MLP neurons of a small language model. Each row is named by its layer, matrix (gate and up: input weights) and neuron, and shows model dimensions 0-255. Each number is 500 + 40 x the weight over its row's rms, rounded and kept within 0 to 999. Numbers have three digits each. A neuron's up and down rows have the sign that makes its largest values positive.
After each neuron's rows, "fires after" lists the tokens most often just before its 100 highest values on Wikipedia text that the model never trained on. A number after a token or word is its count.

L4.gate709:524495467536588453446530455478514517471489523510499520485486545466514496497489469531469549587557487528415453423459489524578502404454473438538373570515512472520529513516534460489504510494428514495541573572543564485508568456516523533510444469422559485520504474565506422528510523516509535609480497487525511469541457462478534545538436465496500529484447539488541495431518516502481556485533492445516500547577484435556505490414554505469468459499509573503535534496472526563504516517440481597497420534525520451454507495455532557446484460557512510513538542460546469461551442517493472503510595393503517544555493532489483521475510517537445474436467473459525478488525499575443447534542527486519496501532575518561520444523522515560426501554507521531507524479494516479496464470531513
L4.up709:515475476435526464496469531534427484470611499543500530504558430514483506486481458439558528508476476598550427506541481465512455517391490506516566495479448497510517588643589543485501528435564559494540464539561523498439467505553443519524442475511492469525501486535425530512520546519510516537562446465439557510535541506489463447522515505453452459485561507483560478505468509498437543464502566503548516538498475515489516530546503473472469512523454467560538498515485517484528527489536496456407473509501495524438504574589452406486516501527510486595451451492511481600457515514516496479459537534540424552434495494500533425474524513470523472567456506531515530476467543493435514509543420550500470474574461457506516456540439428558456497539515563517421424488491543477472500522485508
fires after: "1" 15, "n" 11, "ew" 9, "0" 8, "en" 6, "um" 6

L4.gate625:527507475537595469457545478548511512460532497464504438522502404514529470516535517565566498500510474444508496495541475480535509527504538538538421519539523478520471398574490509533487538568458484538523532450488465436468444525532468528546421455566481497566530465435477491506508486492475474464513571452497510496419567521549521505576481520392535524484507524482523581482506435446570453504541533549569506459519493500491453523508489406503520498487476469471545528558364465584505500506465466490455455428474506525469537489469439446462433481495461416502516445468557492530520480518535527532572453433448502534560519515556574440492519506447530511471465570471489522488530418436484475496494471546526481547505544568516457472497526459509461601562515492473504449521452514588492475428465475
L4.up625:508471501487541503518519437539461496460516443524544473469544521572489458438484464499482536509451583511408483469483527547543526537554481507459490470508551467510529558552512490447524435426491565435532543545533531537499504451496568520437553516536544451525478459511467488561514529390538476531550453503462543481508534534442548446469504497493461526518443443462513486526479465548522479569579600542503500554528508490470517479494513594533545559463489538531507460501500491456521491528550467549504487524526520541479552487547527527507527565536496511543524422470542528534495458507448409443439421609530463479447510531506479499529469474490486475496524405499510623466532475481513447451538456465487475522528546545521551533483459581499432476483559579444471583490489509517519490526486490
fires after: "em" 16, "man" 10, "oc" 7, "gr" 7, "ide" 6, " Sing" 4

L4.gate166:489462441555538440533442421508520514487573537499452559439468433528565558481596507474483497461416539450458512489518490528536524481475556508473582512494445450486518559458564532497528462567501515492458561491500449535520529490497470452520471477432497490531530441569488498447495489570522454459521447521537466497491521491490477518516484482443518477620470583518519526551423603487471535517472537442505495523481480530474515511462486466500472439468460499404548525537527485465493463498553506500497499524486401454497474479517563468603454520431516530430521426500508475516402535442497470516503558450652522498526475571537485493541526536513495495440538455490534494486506518490458430456526490519494518522487459483478565465471494406525468537512521459472529525437475504486533519499520539
L4.up166:488491516519464494503593477551518502485481449523475505537471452503427507551553542491486543538460458474495517510561540514584467505478472539501468571552412531466500450518500488532508519501507491532447515497575491557438482491531467494469474483483491512483460507545494446565481519417538479491425514508512489538557510539534469585531483556411558452490444453489484521546583510488538532515508469487499510492480499462615463512553506554509457555431531545568438509508527502508523464494517487480480536526506491522541467515456570463485488446489459539502497558530486491458522469509505465473517560508490536495467540523538528469431518521467476457482507512536578458447447427503442502419528512561455550446485528395493549442551473480560460470512468493470512525463509465451535472495508489
fires after: "l" 20, " l" 10, " le" 9, " fin" 8, " rem" 6, " bl" 5

L4.gate710:487536538507497562549472476487481506482576414477418507586415473529546493497490490508473525490524505542593516515535474512503559483501526582490482500449502554507543451470473490515587453508527483505507469506463424488533456477441489457487498504490480522523517536489539477445532530527479587476527475534522511553574483534558471536558565462472527485530518464534529540505567554526547505551506484457475531442484517502563496472503463455444505528505431506371524398459507529462507498535516494512468549524582462433553508542465438508511529487489576445466485464500557489526435472520475527499485477543441572547527569450489557510461489513495509524486534599548523513434486480501547487606534469494491459548538547534535476528573556472516568543452505485508510534529475534520486444501545560
L4.up710:436515488519498444512578547493567513546475451548503534462475528522549589498471429480470536547545526456523567435499484499440502516492388451480482525558442474552465497504554507476525518538484490515502525481500500435496494465528518508467535550484481545545559550510572450411538476466472499454538485559601461484512489492496502493535424534459489438513482506494497458506516544550548554465499546494506441619493551471537507504532529411505430484499453472504500472524504562498486557532511483489486487481485513565506442466575479491468488508525474497520536494395504499544469512553487497477519432484538520453517535489508548550462413497492474526385459481460502493408422544527485578572479481537540534471438488512492527474443467512508477421484467493470528438405566550476609527553441555
fires after: " Y" 27, " J" 14, "o" 8, "ur" 7, "hy" 6

L2.gate483:512501520505552528489502548462463585483515488531485570511518500536555504546523546557454463552530513473506601497534419540502531529502475511515525500447450502450426521531558525427463508543559568507465485498459485450503479491612499552492524517446437602507530495507464581530565533474507520537554518480479563471501535522496570510545471462454458470565478528478506503411474470505478437518509574519580544484438571557501483481566497444490518521536464464533504520440545516473515473446482520478484500428555513529495457516499515507554558486562517495515507486551434436518482536497519428393503536484524501540507534506566485479551500476506392509469512511507488531443540498461486539450407400502489519537463449496516467543522485506451455483553486428431507526488498441545522630530489455
L2.up483:516451467482549515496477541523584544542558530430521509441496527437448513531516461538487527427479541582494527470525455449624504436498511504559448476497499484522469491603493503554431496500499474478469545443458498543455506526559555514502479555424475425538509541467469453490493475517532515502465553556494523508504475531535480538502525474550542447540510539487522496524503523511525485478469546438473534489419516479492541475461499478429513624435458518439490432451474560484493504414459484516471482543526548423465478500523487467532529468422512484542485499447498429593508487480459483537483473510429485513445403535458459563529563384531480508484527428506511519487541522528510614491521513469477561511479473474466561459481500491472491484488529484513473439550513491525489525466499516
fires after: "," 79, " m" 6, " a" 4

L2.gate562:534572522527543498542515564508444500458478561486495511481495477513519498467520450550507534493436458488492458474523467468557545496555500536459498440555508504525447480477522560471426487535551516540527519413472427441464455539536592434483499482513477449463545411525501567469534558476560493484441483545474449487500468518611530451449504491531443531511477501459533485539537493557489503508485577467458620541508471479507500454450494484555490496550466468505538501493544534477562505538443511482452528500434436514515535475471465443491486553555451501529558460498460423525475508471460444514533501496596536474546463477479576488465515413510564458447497461520570486534432513529460514434498481543481509557600478473463440447470432517482480481503474479525451555482528531470457517468501539
L2.up562:463463554535522518424486476450514493446528563497542528520425529542546434472526537505488572501474512475470478525524495500548512494528541523462448529557509470483494532506500495500526502442503453467504442430536518482563524511442456429508456441529473544521492426520523439498424511502476566485597477562533501520515552473554488489438457494530500526528488526569492493516460580507495467471502470481538526424459450572539541467410499517499505521479455481466413488543586568460510533569446514480426502530448527499502514493466535521485500467458522436563538524517474528554471554540520492504469470461511512447539487447481494491505481481540486448551500494486538440480572478437457614468557479503520569515508500489475500502438546502462524575470449516471528553489392453461481460460543403
fires after: "19" 29, "–" 10, "20" 7, "e" 6, "18" 6

L4.gate329:495520505516522508482496535533382497520539501455480488526589459509564499508541563448484539491475420458493595533569482487458487485512509501556473485502495494509506456496519488454525575570469501563565511505451436478569489472545468486521421473528565480436438507460550507516558489457554513530456456512527519465497513518463446486544461441524464447509454501489579545471554424447568432468547518361525541505525491491467444543485520519531561456497588449569582515480521577470559504552497484526488574532482478533484491526411491600531522523459459525476533524425515506463479526498528496506522508478527496565544536443477544532557477508445475551544407483463517510487586469580493517492609496528524483501479518531474476427550510527446450501468509520504547493479516467437455526532529496
L4.up329:495523457561487473541495463583452491543560515487531470512462488442458433566539508510491525512552463456529499427464494527506574498513491491523466471520467524400413549458475475516510517472494526532524525495511409459522487556437365491464473522456487527453526566518477526553509531501555463507524519512495528521465506510534411424589578499467468510462479485407494514550517511493536520536489516511508503522559502445474480486499527556511557520457476538544483511484542513424465552411448518555518463482436556545515511538565509556507516547527498555539503572532522524454467497497478492445510498487516450500480565559604518571500551502513546525485507567548394574465457489485439526481460516476492523495577469489513525503521516485462545490524486464474584483563506460501457559507502502
fires after: "ac" 26, "om" 9, " Sc" 9, " cont" 6, " ac" 5, "ip" 5

L4.gate155:455507523534503537515478504484493473497462496508461510424512497503488477579509535554484473530536491534500552509523472508545473492530620439516510520556440446493495531534468470514466499503488484451494537487474517487533510427461474481458519443481468506513497525502510408523506516536503539522489526413518481531514590492489512552492571445440508520481513520488544501521466519475538516445535488491513482533535493522558563523479532507516600504548420500457516469454455599522481388500504481577558493502517457488468464516541456550519457463489551440397473500501573512516447511485446552471401530505524511575474475501496433530462534430442516469494514546521448534509480525581474501539518458495503492496528545561507485481532534430519428528501486591531566523447531514491553505457514547
L4.up155:498502509441505511589479467532413558515462496488432501463485527525457578486475512485448551501473459576445498490503491511494475540482505488520413474531471541573470472477527517527547499504561561554522438522533526471612456484451521456407527438565475479496532480526511487468534530472559421587477475421512480576541514496529455481530483495467490462488512503480519467516479547513537504541496494449507498578547525530485520551474469511502498503563506577522528492502446522398488433467484489563516509522447555434556520533446484498509472494498526480514511505507564491505497415497494516549496510493492502520481517506502587527455519500532463509509539560546519490440465446516524475514521468479578448510526483529418581478485449510483567481470525489494484487490462519540468519594496462
fires after: " A" 20, " a" 18, "u" 8, "e" 7, "en" 6, "i" 5

L4.gate157:452511467488536485449508482504449472445502498428533430488456442598415460521496495491481475523493452451525535447529477512465525470504539497450546499528538532538489467582582476497533512441555451549555510522457461506461488419503527508457481530505528469577520456559386557491526475470459489475502513477565537467527537451508480555502466479510526490555506513417557569542510535503468516489515449583473476479464469505471483532444429428495516456517439528457541412516497570470488484512548504499546584497516439457539518503512515433519440565529516515481480496528530512454515482452443516434466449375488506536468517500507553433475502490466585513487520491460477518494513387531503523580508492527428470549596509487483546462532478491501410483562463496531541498554483540468465484469615498
L4.up157:535485491558475476515520459505529534533493489470508426514455470526525463549530536554519458541446474429492543515528456424506501465463535489436515560507508521476444500481503511536440473466501516497480455538474557441523508475499539470423480484427556492478479528441499584471472510495466435572506522542453418469557494576501455424516538467407511479493478456545481433528529548464445448507487526488411517507443523520514517462503483503509451542510491498541425471470474517501549470521465490513477425546478530526483548451494491497485525468454546519524494556498474484504468480593506503504529471498532468457468495498506478512455504497533487452535496431486505453541370507446500546430455419519414502525575503596508545527514539522473460441526479505454509492533501561524503549439625451
fires after: "om" 15, "ag" 9, "T" 9, "ip" 9, "am" 7, "ap" 5

L2.gate270:491533478527506426463460430519446453481518494507498538511476502529459537455516486543490501483552450480484384471486468480513554554408537553481499524582509478492480496469520516461451440530560538492471467460497436508493477465521500419423535570481491480469553514489475496528513545503526471457495491466524522544541501480490528481435551559417431463401446471521499532521514521544483515451487538488510508486524552461530476537462493503547512513506432532565520480511420447527466430471523468479504519470541513533486555549480545549526459458471422454454504467507453441443478458476521487584473435483470515517580497456570426476517520474456454527454488546514569440454489537502578438560526440490413485533515464525526512496491524570529563475513563483569515539513568487512482486549529556
L2.up270:454449478526533539528555594470520504428504514510565440511502472552503451513577567451477458510504438483503464497517505510490503537508563463464453552571517516495553470467506491476512489535451566501533477507481498554472490455456462462415568463519427477499522398533475569470501494556482579467551513537578401502572562440534554566534562454552515500493526520489442566499477511466471511440521508539459519461512537498508492479457528457446470471519548529522508550448460487533531516557511523446470574491538538502494502500505479529480490500501540478449485552503487515480527457498504507537362509498444537523504537489514482552556533541496521553469521499472522466495525442559522435521567489479490472486538520540488485483507495436445501509549475525426447547485519418505449446454505487
fires after: "20" 44, "19" 17, ")" 9, " (" 4, "-" 4

L4.gate298:576412510541463454515511500479524460499531474434529455412461453471563566443488506460542529527496529487499466469511441543464481478549458504508506488454539460476513509534470522469518496556476488498454495511535512441439523518489456498488431453580463497522530510520510535551541462478595490483474482468465529532440517475496453476460463514514505507510466556510556490444458565547521512483514532493532503429514484504505513451504480521500573521477518436515589433474480487434538450430494561501486531541467475471524563498579453544476501507451521544482536422537540445588583442482540510493456515490396485512435547568429559469504526573417483427535540467468511435519542489491463505527473474532480434447521501558450454542500496485461477525551497472500450498527459458556474476476508523
L4.up298:559498466537507495486483549469515543478487557515542470492477480523502546568569504516573579591523513493485471573501489498553499467555552539457489485503475462519504435437528461593463502529468427510483514488487544526508453496525507509516453432565431535502496503561380449507474516444537519510521425521512523523550482445444521480482525449573431574561536521488481573412447545437485479490496551486527462463531521483512548529490551520488502381562522492556538477451478572451527481568427488431475485471507417571497504411484492500494437550505475470522489543539509527474490530515546547496536478544497453475501570484523464541529476505522536509474476474513503536488557471447496539485484558501413483500524522509502505412507506427535455485502530508476571503396488433409429546534524499
fires after: "em" 34, "im" 9, " comm" 7, "ong" 6, "iv" 4

L4.gate468:468502486516484507519469504506475420502528463503498454490477511533461437428459494549554448539554481465552486485469516528503585452479423498457502439505456589540504497571548492540477482526651462498497463497512514565508497533531485476472484442447517428542508479542438507438475479497508539517518463446531544445583440514482495517474505444506501507508507576448545550486450537556504473449513550505439486496495621497489459473433517536603506459531479468493496470454498512491537494480494493467509422475505576497508481516479437567450435483469547511516571484525468526504530435493518511558484513469430454543477524529543544542456525498522512545446508484459516536492574496517512503524404480565452578546533533491556517415495482470522493477514453519553505474622522516483526516494484554
L4.up468:528524528524513520514508552409496478505509508518544478538472504471508494464532461520468494539520439465480459452464546469484547469478496485520510489551474517431457594493420524488502399489532459530462472529441464502517472453485496582489486501421536487545440537505526504504527523534500538481509521560466488508518454490541478523496533545534502504435524549455529494438438507510508502524531560517558593529436389461439580490526430513604585539522503510546526484532546531460505571425471461525524452518521515491462500456502487460499516508487474499510496546520546501588411535494511444548424559542516472511530543452420451505535568458483545560500435512477520459514512424518465493536478522513494526568462494496511428440460474490529512548520451458580487445589475541453479517548487552
fires after: "ic" 17, "ap" 12, "ac" 10, "om" 7, " At" 5

L4.gate19:468510620463401489496510471504532526509514480486560434508459530471466547458492491538485507587464462473461470485514535508405507486537477495502422469547489449519485491431557521511548493490482495562522462515459484458487459511532544572498559468500561459533610479496532450482456458454538482477479541483482495493533489461423485461455556533511465529468484593496506441433445530510518407557460508513421537493489428525493447505460478504511528557485488518477542499513494537530483506495602469540487566488460515538586581508496533504471528493468476492504459397513508466494511481468441475476495521508513476549474514493433558515541390459519431544547489517528518518465530432498501483555489574497478553581550498495505527571509515439464450460486513467492586516501505447553504428475442540
L4.up19:491456469428509512483491405522532429553475523477565563482508441421501525540536534471438520517535516463475510534462502478527464498594537544494573530549540508451447475464441497502551524462536513435555578490549524553492434554534477583483426480607519489519440474528522504488455576505531520443471494604507442516465585511457454536487460540539458531562531551498503494490485464617447497487516490545579421514486494511423477482535511551512550470471536522531521523543462501501512472532549516516516536489460462510548497491466475506531468535473436460517425523472474516465553526511473547488566472543514485546498526571467430559533530475530506457460518507498560479481593515455560486432496521485480481465488494513550471455468450495488517513557560495527479507456583571499577467510477442
fires after: " con" 26, " inc" 13, "re" 10, " Con" 9, " dec" 9, " cor" 5

L4.gate475:422482517511494502514572496504501542549419451488462409446433539447482506532431505542501483539490476585473584554451526552451525446488486525447469554500536516477483494508503479463554528474554510514563560440480478532541486533503498577572480507533508495475511459497525573476542579505515502468514536494507506506557461505499498465546442564494558477491547533517540511505482483510479522417497531540529549432544523521491413502542531458504511518469482585492532484447519520515471516589508557523498510502475461502554433527472464517475518573430431494501512438495475471577505535462538481441488519491422461523482522546522520532493570504493483487589512493556479538474473463474523547486483472533433409477564488531419560438483529436510505442480533482499577437613453484496492530563554462
L4.up475:477481438485543560521492525462499457534474505518422500483490553452491485428492552550456445445494506521500578481536505498594488544481448456541511460447439503537492603503600502495456453499466469503415535452509489406449574477489508502545521474479516515488480520498430565475492412466481472521544476543527412498509567505575495526480435517469540507521506580537544531465493489499476515510512403494531466544459524543546474449523531450460558500500447442423498494477518570475462508511512548482638600457430558444476496542524481493465500551502559566479587460540467528467403456486432524495487531482491505433520514523501481496535484521502460526492550515491397498506507497476443525500445539493514458605513523495507503489496477427553550497485465457478526488479508550514474465502533489
fires after: "," 16, "." 10, " The" 9, "F" 8, " m" 7, " (" 5

L4.gate384:499471396397508464483515475549500523531460420478498503434446504562465518422486529490465481483504453520522559516540514511469489517511451526492571486495425485521582532538459522489456556521469489486524522559538561536429489408462509499455488485516494489508539446516511493521543553441482522430469512535517470536538472485492493517509488490471523535462555528429550495497512563522550537492477511466521413545547471494492578472452425490474527461461581457468472471509537478498502503489549484561559494537429509511496512536439537485520511490461532482491474542583442433497463417515523583475415525488511537474481431555507597442547517521539432514552535474500544519484477521467529518554487491465568485424485453560452486610465519492511645509440503589509500513530431480527548492514517497
L4.up384:439472499502545500553459519523513440507453579542498439506492526443425520506495492452442523471503458436466453440517561537531481469447553540478494618529556546446505442623539515449462569565508567403498516416412505534480511467480515567566462465487498498508522488527493535454500488555509432518555467540547507434502570484493423437456529482472502449534508490503532542502504497536488480547502516420521509488538527530539469509545428477490542509463524473448523482384465494510525501467515594478458564552505469572480492548485491538416512561538516470433537511468486560477465433495495490535562492449486521542585583474607546535547491536533562505454501511527478471477451555452533490470581445481476416489457483511466521467561534477476549524430522498423464510499543532477514485530512470
fires after: " p" 16, " s" 15, " M" 12, " P" 11, " l" 9, " S" 5

L4.gate44:509529497480508514491462460524519532436446490466479539433552480561505535548501475504511455515476460559487513495546437496481508499511536515500467432469498468468498509465532497576493549546508513485540475527546502486449521530457475518554432519483519460517478460504519503485548569525473479498485488543512537412452584406520468454530477502501529510573577501534513505464487502487480516462514592433570501521514466522502454478516503504456513464469523512413455604533501444485484592530462571575522465419510395543529436567458522508494505462495464528501507451458444504531474483458500456581519488425594558508487509474457557519486489572526473563490456529555458605509456500393450491525491460538570467481552496532480502498472512442538509552508507418445540509448542529545558551527394537
L4.up44:493453533485498483570444498472540525535608470494490448508488502510483504457421582517523446482480526468504495506514507490507511468555470509421470444488489421522479421555570443445548529557469594546491509462552622466493473463475517433554459528541479487508553508472452442514447511464514462503621495473537475551564495522521508540451526511482515492496511476455501466497522506531526579550489527509531417471476494515526528538477502531457506510486491537462581488559503562528444424507563461529490403496523491458593472511542464398483504485515537464496539458534502511530480507442527484477476475420527508579493540475419540497506491527449478478512504490459443547499576555494501481496523474528533547489513476494500532515416525468488481509505579473504501492526562473513558527490490421
fires after: " s" 32, " S" 12, "S" 9, " L" 6, " +" 6

L4.gate675:484425458492448384519545539451454542465502419474495430515532546542566480518602457523536553489461453438474436483500539549500570498549561548563515538513554488517519523494578526559492478502514552489597415543471454434538468546518476479545501530490545530535471573515471529532469513504442515464531514452508522423482486535511469527474488454475493394559449530508545449483531496511499579532549571540574509499545474483510518436561524544484517568479455501499483476440483514467525602499541530477466531483509536499494508491534529462511494565486508502483478500477432469512544549561488450421488502535454454431501547558475476449542517479537485486477421526485502572527506503576489516516514454563511470501561498460479455510542543495557443437479531542474476498466508480522518499447515530
L4.up675:504556477560522512488445452442445515452507470484505502490483497465497532476472490498529541513566477488495469554569452495474502486486469525503424474525550447548522577516531459491507401497507533541548471516481477421498507454534503557478502514431453465498485456437489496507537467554504470508461549486546529514470437533543457511537419511501556457527495528496520506518463576591511512491493467467496495549522461489532544497540495474492522434514447491567526506537452388493499542501430482515438461481534537463441511522452436532454437500423472523476483360503548468557488531484488524502507516532516496512507487529502483460517578494471473496537546452559519519535455479568575478556524528441448440493488470505495562477516528482480505547490409527471443504485473602568454508495478525
fires after: " m" 18, "am" 14, "um" 9, "oun" 6, " sup" 6, "a" 6

L4.gate265:528544462517532485477477460505365447455491461540538486518519530506528597510464418502467559532499471468540448495532503539600509493458460428452445467538447524461501546498492490455475479432494467429519502561588494489420535496534419553448514416561580459497541538475416540486534464461497529562482469512468477442462494504492450566459524536457521487515506553451540519479527557489488518463505505493462578534553464464451521525460452498506469483542539494436541496443451531447465537499479518589504534511514545468497464553468457509494481441401465505425470543518541503499492481504462547482534562438518506444529528458483526468451548532533527491532507495465509503483526511498467487522443503471543480428480534498566518498503531455503428534514535547530510469503484509466536540463518559
L4.up265:561394477495486492510503517452543517527556504521496548508483519534519472513526520437624556500523507504432504484454569485503505491483499506497508541512454456531464536543578536468502489455478505528567569460509521514489435505548488527495543517535528575474468520498541501536550498553524413545446508446465465449549462509478535522508532491541460537526444394477493488512461559500460488468457503514512493475475498479553477507517525545486519511538450487505511557504532443542573449509531435554437437491540555532523546488440554415532449527408515436438514520473495501428501444496542447478497558548489533506501513615493472481459509516497491423555415441569503474510488557485482503518562540524396474538489443523534498581494542425523518532574466514473463466549468540527412545543575477
fires after: "n" 24, "m" 16, " comm" 9, "im" 8, " Comm" 7, "l" 6